python train.py --num_hidden_layers=13 --hidden_size=256 --num_attention_heads=4 --num_key_value_heads=4 --head_dim=64 --intermediate_size=768 --vocab_size=8192 --hidden_act="gelu" --norm="layernorm" --norm_place="pre" --norm_eps=1e-05 --positions="learned" --qk_norm=false --attn_scale=0.125 --bias="none" --tie_word_embeddings=true --parallel_block=false --init="normal" --init_std_qkv=0.0477 --init_std_o=0.0477 --init_std_up=0.0477 --init_std_down=0.0276 --optimizer="adamw" --learning_rate=0.00132 --beta1=0.9 --beta2=0.95 --weight_decay=0.054 --lr_head=0.00705 --max_grad_norm=1.0 --warmup_steps=496 --schedule="cos" --final_lr_fraction=0.0 --batch_tokens=32768 --max_seq_len=256 --doc_mask=true --z_loss=1e-05 --train_tokens=278200000 --max_steps=8490 --dataset="wikipedia_en"
MLP neurons of a small language model. Each row is named by its layer, matrix (up: input weights) and neuron, and shows model dimensions 48-239. Each number is 500 + 25 x the weight over its row's rms, rounded and kept within 0 to 999. Numbers have three digits each.
After each neuron's rows, "fires on" lists the tokens most often at its 100 highest values on Wikipedia text that the model never trained on.

L6.up681:482521513498488526494507514439540494562486488511494524532521465503481487456466462533500493489498542502500476493452454490487487460490499488537482502518517491501503528536491499490495521491568513517478482496530533509515487525544478539465508514525487530496491514503452485480502485460469486499510482495482518507489498443495536492488488468503494490490488559527446439493463485520508501498508483534503497480516505543515477533548494528495455524518477511520496530502503450515523507457528479453514500509474550531485542533469473436527514473527534529497487494529521550489491521508498477504
fires on: " to", " by", " an", " ret", " Chief", "it"

L4.up685:523470487496503472458488495464487527479509523528516516497502510518488492467499528461506495491464487496553499495482509476517534469526479523568485498469484461517557450545498511469534533506505506537528495505521526571520501513484482520454490524472509453448534498506459516466490504488504483557491491433482493495498514488482534533505499518532498556531497528544504482504482481463493463526513487499525510525508503487472501553491519505541515535476528488560487503531504507486520509491520465544450490513511491496486462503483507449538525475492464525518455545513536530546495511559482463527
fires on: "\n", "==", "ography==", "ist", ",", " career=="

L6.up756:473522460529519499489529496455528480512508506474510517481499490462482501529456492451525455502435460488492485486457516474494522507503454465496495509495448455532482474509463530488502507520533523512508446508508508523524494518537463540524515496458479519494533490419477554513462498476516450554505485487486531467483531500474531529467505471536466491525515525513500490496469470497479497492504503544499501524516519504502491511501506522551512502474496516545528538489521478513519520519540526536447503495464504494504492548441449449499503499546472516482497481501499505494512473492506488512
fires on: "==", "iet", " as"

L3.up580:497532463496507524489461501531482523521464465499466491511476513487436447511496506499495483461501523525530541524512509471492491496528488561522509473514489504491481482530508478455527510474487524485505500509514501524513492509483460471486531499455534457478494510508563516503477562517457507526464505490461531492498511529510515470542480542456465483522475505539501512487485519468483519513491469464487525487501497489494504504522496509535510538489534505502495549531512470507516510479489493498490504480505527543509473504515523499500521517482464490509523503481499508489504504499464504480
fires on: "a.", ".", "i.", "\"."

L6.up663:512477429495549528510510521475470529492456479497493480475480525474479485490505523490459491478477470452530500514473462483483484459478499477478530484490475485512488474492483486446548491522512476493524505533536509523477502481509484520511518523465498470460511454499488454525490490520506564467495480509478501508473504513544501490497516519560436526531493517507465487504509527487481561486521495514470507520566517528503512553531520494537524523475507515519518535540502522479471496529527514460486494505491479541470481517494452486516491482478518526515506503520523491508436507477553493493
fires on: " on", " up", " since", " know"

L5.up315:534537467448488514501526494491511492449513502511520484469490518504477495509438528506512504508497478508550485495496463484459540503462494558454502522540526502517540501504486528443510530483484509507534477495543503533515470535489498504487486485486519550523526457486470515515488507439481520460496478477548520558473494541489492462462481516538459494496531527538516490529478531506498504495494457511525506500521494552484510486513483516542469487508509508504473534539520512510496527543512535526484568520486531488530500531467460458494524492520517516505504515478508519496479484500462472523
fires on: "==", " sub", " over", "es.", " "

L4.up731:527535494496502521471529453483507516521470518525495508447489475558512496518445498523486511487517525506492477484488499467512491478462493535497523513481523493503526443492517502489463501485481514489524515465492504547527501518500466557485485518479504530509496447456511495501463493452516506512482468504481510500478475533484468500446494493549506537498479497481503462494504520467485466481490497519494510524501484492484482477447486539510479543519546496549494519513480486500507521507511482545431479527475498509522556520500464464477499478514519507514429488490479480489499446534497481454
fires on: "==", " rec", " Rec", " population", " dec", " best"

L4.up107:464469474454525500512519513504499510526499517528511544471498538493484472521483478491502465522464500491507511484487516495492481530473493506500542504500477492484473519512526510491489513550546515482441524467536525458475458540501470518456522514429549474483478495530511541480460489515493485487517520501485481504518485518493479444520511502532452515504481534561500523477495532513488508504457480465552493509514525524523476496490495528509533516511510533541498476514526500542475483519484446531459495490520498506488462480515480512527466494468493506526506505479532452507495531495538455523
fires on: " and", " He", " Bo", " Co", " She", " Be"

L8.up394:523494496440497498444525496507509521488478499547518470485502507463481536453464527514463504570498535538509501485511504498507476484500510466542501488506492506477530497463508545483539519494533481475488500518480549491511506492505480509433486479533523481523510504487483499474505493483511493508461506468502527451505463490494501508526472511493504508510496562531506483512530575509544501498448481503516505435484526463511460504512506541458491516490498556515469499460539447506536527505524536514527504532499487488503549502493463531475498493487458524509483476499518494506484501522528478451
fires on: "'s", "man", "ent", "ist"

L8.up647:509499516499494479474482464468539469524494518481527506490507484512476506509456450496497494477522529532494465509456467494497518512520481452538483487488545488502480481497478533499496561501542502539487488483504489480527479518507492496526525509479534507502520488416449518514508535497509489489495498500479549500505520495481490533459468497482488548460552479517535482504521499496517448482497503500462518452525468486540497550483463511529532536504489492551515490491490501563529485504524512465490499505474493511449461534480509514501533474524503481528458491475524479473515487505483519480
fires on: " d", " D", " X", "th"

L8.up28:533468523550522525477512532468507544528490519492499491508487516488517540466507478472472478534542519519481506468525512442500489545514505544505496481524513471474516475502506539485507533481531519472508527569501514542567486495483547543528489472439464454483491497559479498500479499532471456492501463516504505486510503473495523499522483517518500492496522510511498496562453516484491513518499476503489514518493485426498459508524519512508539509472506519500476514492483518518512545533508505491491484466503490511515477546478491499489545504507502497530491469463497460498523535528491496470
fires on: " B", " C", " on", "a", " at"

L5.up600:483488547479503499527502474485528508528506514575490497505503453508541492487483500461503536533449515487506502470499502525506497542487529503537526469485498540499503468497482510472524491530461499507481483487575485524518487521511501512477462507551526471475514498497505514441458496512522506488437531504440501481525535495507541431573511500496500491534503511492501493511533509441467524468482481529544467496517506508512471499527502488490503519496496479504473504491497491543496529501529452506470484530489501493461496478527475501506482500481487496517551511488517492537522519507530484467
fires on: " He", " he", "n", "c", " and", "e,"

L4.up378:487504502500460493477540476521488493529505495508521515488541523526482528473501506547503548479483504470495481518480481512480517493526512477541492481512470562493508493525505497495514521540504500548528496512502538519513497535509483486472507472481478490518525466519491465543485462550486479512462538483523551434497528503560528483531459553489496494492483467516497487473453499473506523497499492474505522474489502501510468453542477528480502503500468470477501475495467510451495507460476512489441496531510508488515529469575490512490496474470503576506490508492484509514472529477500504465
fires on: ":", "-", " Prom", "adem"

L2.up395:499520517481490497504524481467494507509514493476491504492503500435490491482465504464489517521483470515501494470530474501537523524525516506536481475526499475508498514472494530497497544496525546466476513511561553476495526481506515505498455526491504505507517511518519542493484506505527512485531477518487526414564476513492521516520504506482530515509483513484479493518519513488511470518473456495486461524478490517461474478494541496507433538523465512479496521490477480529505499498511529483507476471521462534486505514543495502503440469524507539450510493476485481492466500467535475474
fires on: " Mon", " pan", " 200", " my", " mon", " Rom"

L3.up479:513539501500537490512524476481526495472522467472482500477550514516530495470448565513481512472553470524467474504475494484479492464521531499475491482559504497461492505525476514500470542540497523507505491460496512501520479503507537488508465478480533502485519489514452475524523489483546496456504506506525519506498488512497488519456490540519485476546487525484451529526469521508490483502502504511503506495494517514513513483483540534462515522530468476474494517498512477445480484489514485506494510488502476501491483585480503438491497442498526521505470494510517511488511491521463493486
fires on: " over", " sub", " sup", " off", " low"

L2.up492:541478492524474494495542513491491503533469490499503508450438511511508477500483500472471503492503491495516457494509533500511524489479486496506524498534505499558493477547494473481560512490544528484525496499509532510516495542476493474482527480473529455493513511506509506502463533493464502483459511473560560477518479499482524477513507526492464537515471511520507527507476503437488522593437509477516486489482491505513493524503473525519515515486491461508455533509496487480486506475515498474465503508514495474509506503526447482495519506543498509503480490454513479528505506484483450481
fires on: ".", "a.", "e."

L8.up717:515464468488495500495513493500568526497501481524517512519539460460473504477461455501497523521519545496529507506487513468459519519524501497535528463487477516532528477498503517466493536488530449498491520488471532461540507520466486512516471566508508503504498472472455499520548515464478461508479510496514515477487484547484487515527502480528519534517524503516526463511489491496466542497482512469503515501503482541455486494506532524524496511504515511499549500498521497510519506490522442509485474531516499523518480497455485510490531453536505534465452464523504510484483552503494509512
fires on: " D", " d"

L6.up494:494505479496522492478494499529524553507475514486520529503450481490506532538524467490517507499505493532521456482476433495474485539476461510500550489523520465511533475537471472470485507529556494503493522512513517495496498499534502468515552500454517499477477458472523510437514517494478486522501447491484530508528494515482511505537506472520517556491468482549539484491483557505432513524475499507480503498549502522479484526467512490488539514477520499545532494516473507497471517536523522459517509504527496481515500499458421476512512503514541507524526516445481486495486527498480476494
fires on: " and", " |"

L8.up364:534518449445512527481492493510525525475488496487504485508503506459509516514491468479456469516467480519544453516460519529540509514502473510526524489498514484480533501512499511497506486489562493496465505498519524533532503518480508524491539537535527560494488473485483507477501512516501519552490524473522498479483527496490481500530521485505528529505487496510529489499504543433534455508507500533506493504572527473482490483468463546481426472466516518557481481537502491533516518523539558501509506511483495535518510497504442473475492481513515525523490504465485475472466485526462537474
fires on: " and", " &", " n", " |", " gener"

L3.up520:500530528496500519516487474504525492517483540524513536443500536489460490531516531481511498506505466495502502483529492453495471488486515521490535529512498478505508459521483530476542470471524516475480522497492482549481482503525483530485484522479489485511466471480473493505473528473468552469432488475531551504541453512429549493492491516526463524495455537504509486456501512506495523522465493512510480467514541479509514507468542561487498514498481503523484511521473494512501502482532507496454476462504484496554517503479478441497492480461546543491495495496538471510484516486481461491
fires on: " about", " were", " from", " not", " almost", " are"

L2.up590:483484492512496494505549499493541551508495503512527509500498480526501502476468516489488520479501546520470477455458504502460498465484483473496506472509505530509458527501493526476531501507482456510525488502560526512525511489516467480503542522474504494447541518516493501446470522485474470496476542507509479511493454498537530453511435539533513479529493485528461560471477502503514511489516486536500491507536525476455502483500497504489506496497468486500460512498461520547512524461476507469480527501462498493502475498532498527498512475485494541485515521518435512478469476510537477501
fires on: " -", ":", "===", "-", " †", "-0"

L6.up153:468482540531484515512501472456507496491495477476517477470477485488507504559476530496505473540493455495498482512494526464466525484498466482500526479546487465521548478542495531501508454492514472515541475569551567491479501504491504532467556533538517524522511517484503487502505506512482472504464518481503535468496516482490473500504491506491489507527486542550470485483507497502485484453502481512457530514470492486500500501489465477550493496487574471487511517500495478505487549538559517500513547481510479511481511516518452485470519526543481510504499445531505520486488519551508474498
fires on: "===", " was", "==", " series", " ===", "ase"

L4.up371:449468504529504478477531513506463515504514515503502502508492486499498467466484527506520485455498528499490477483494475458456453500536496444472562502537508453476527504542471533536499479539471523460478474503487513508523484511482509493522514473500529463455540497489513481469473511474478475508456473450477518479487499496450478491505521520524471545510462489450468510512509566493502513534504481538453473484512500463449502495473554491457438525509510493474467510499503487482474471511508522538457509518526512542516503501467465487475520473484531535516476492542483498498486509498494502490
fires on: "ing", "-", "ed", "s:"

L4.up242:499517493511534500530490484431495509499464490538503494471492486449474512515493490562491509525536484469519532498529516449469467539484498554552516480473503438491484473470441508484446494519509529471528495489495459515476504499487479481470479495463523483484491524492502512517489521521489557487513513513480516487519483488517520514543464511505471469506497530484535499489482476514489454482508445482482505526509497489452472455482496523470495487474535492507464508521505507528502487491558507476508495471479483440526520493484497488489477497478525494529478462508505478499496515477503486479
fires on: " A", " from"

L8.up523:483503485502498531517499445527522548511466524479515562470493501478519496509488497454503492487479488520521463466523484533488447504506486499500528496486469474519514462526481492448522532489545481483499517487532572496515498532497509500486514496524560488499524442479512473499520485480501525491497522486502513480521476467514524438530465511516515489484488531536461527516480494451477529556477515507481515478532504482521452495490470462477475487458507513475487519521524507503523526525541503462479493528515502503487489463537449484464491479544497512476523516477497517540477457471524490462
fires on: " de", " and", " &", " st", ":", " or"

L3.up381:506492505510534481507484537513512555514459500522473511481480504520548506499507505486525502507523502544498507491523488495468482500531499496508514493504511490492500498511473534464492498479523486467463492492511492518493517537500500504440479481474543506453517469443517513499488492484481472499465455517486474493482510517518501459506510515504459517507523534467538542508531532480473493536489447515521461516455508454430507520521534508531514478464516514462497492496494475493470488509570506456485504452467470527565472505466493480528569504520515485490517488484493525501510507513475536503
fires on: " on", " at", "ated", "ited", " |"

L3.up582:483501484456505471487504491489482508511529463502542469507484531465445510470461517465528461480482475520518508509499480469466498486523490445466497489497504499474544456507468524464494499510520514481493485493495527516482494496529462486490508520504510441472518499489515500537503515463497504541480480503512526473483530517452478505490544513497524511482496486518496496525495526541468496508522456477472517477498468501482507500501577537489527490501508519495477561505536459498563484488535508496488522498476510509533475507471452459538524510455500526476514501519519495517472503521466550503
fires on: "ing", "ed", "ified", " However,", "ected"

L3.up498:495490513532490495495555515497513534570519542517512485511493450481468454476503478462505503513523472537503519542454460517518519479493512439526528497504482479543481540525516482464478541528452540478535478503494489490483465536534506501540483521520531498448515515533511522453462518488476526460494483491459479501502532486481480474509498531520451494512537495529500483474475505521501489519484462469524511469521504513498518525556496490502492493477517496496455510471484504482489490479526484468501517492506489504491443478530494502500495490477487486466530475499526516478464510526461510491
fires on: ".", " September", "\n", " August"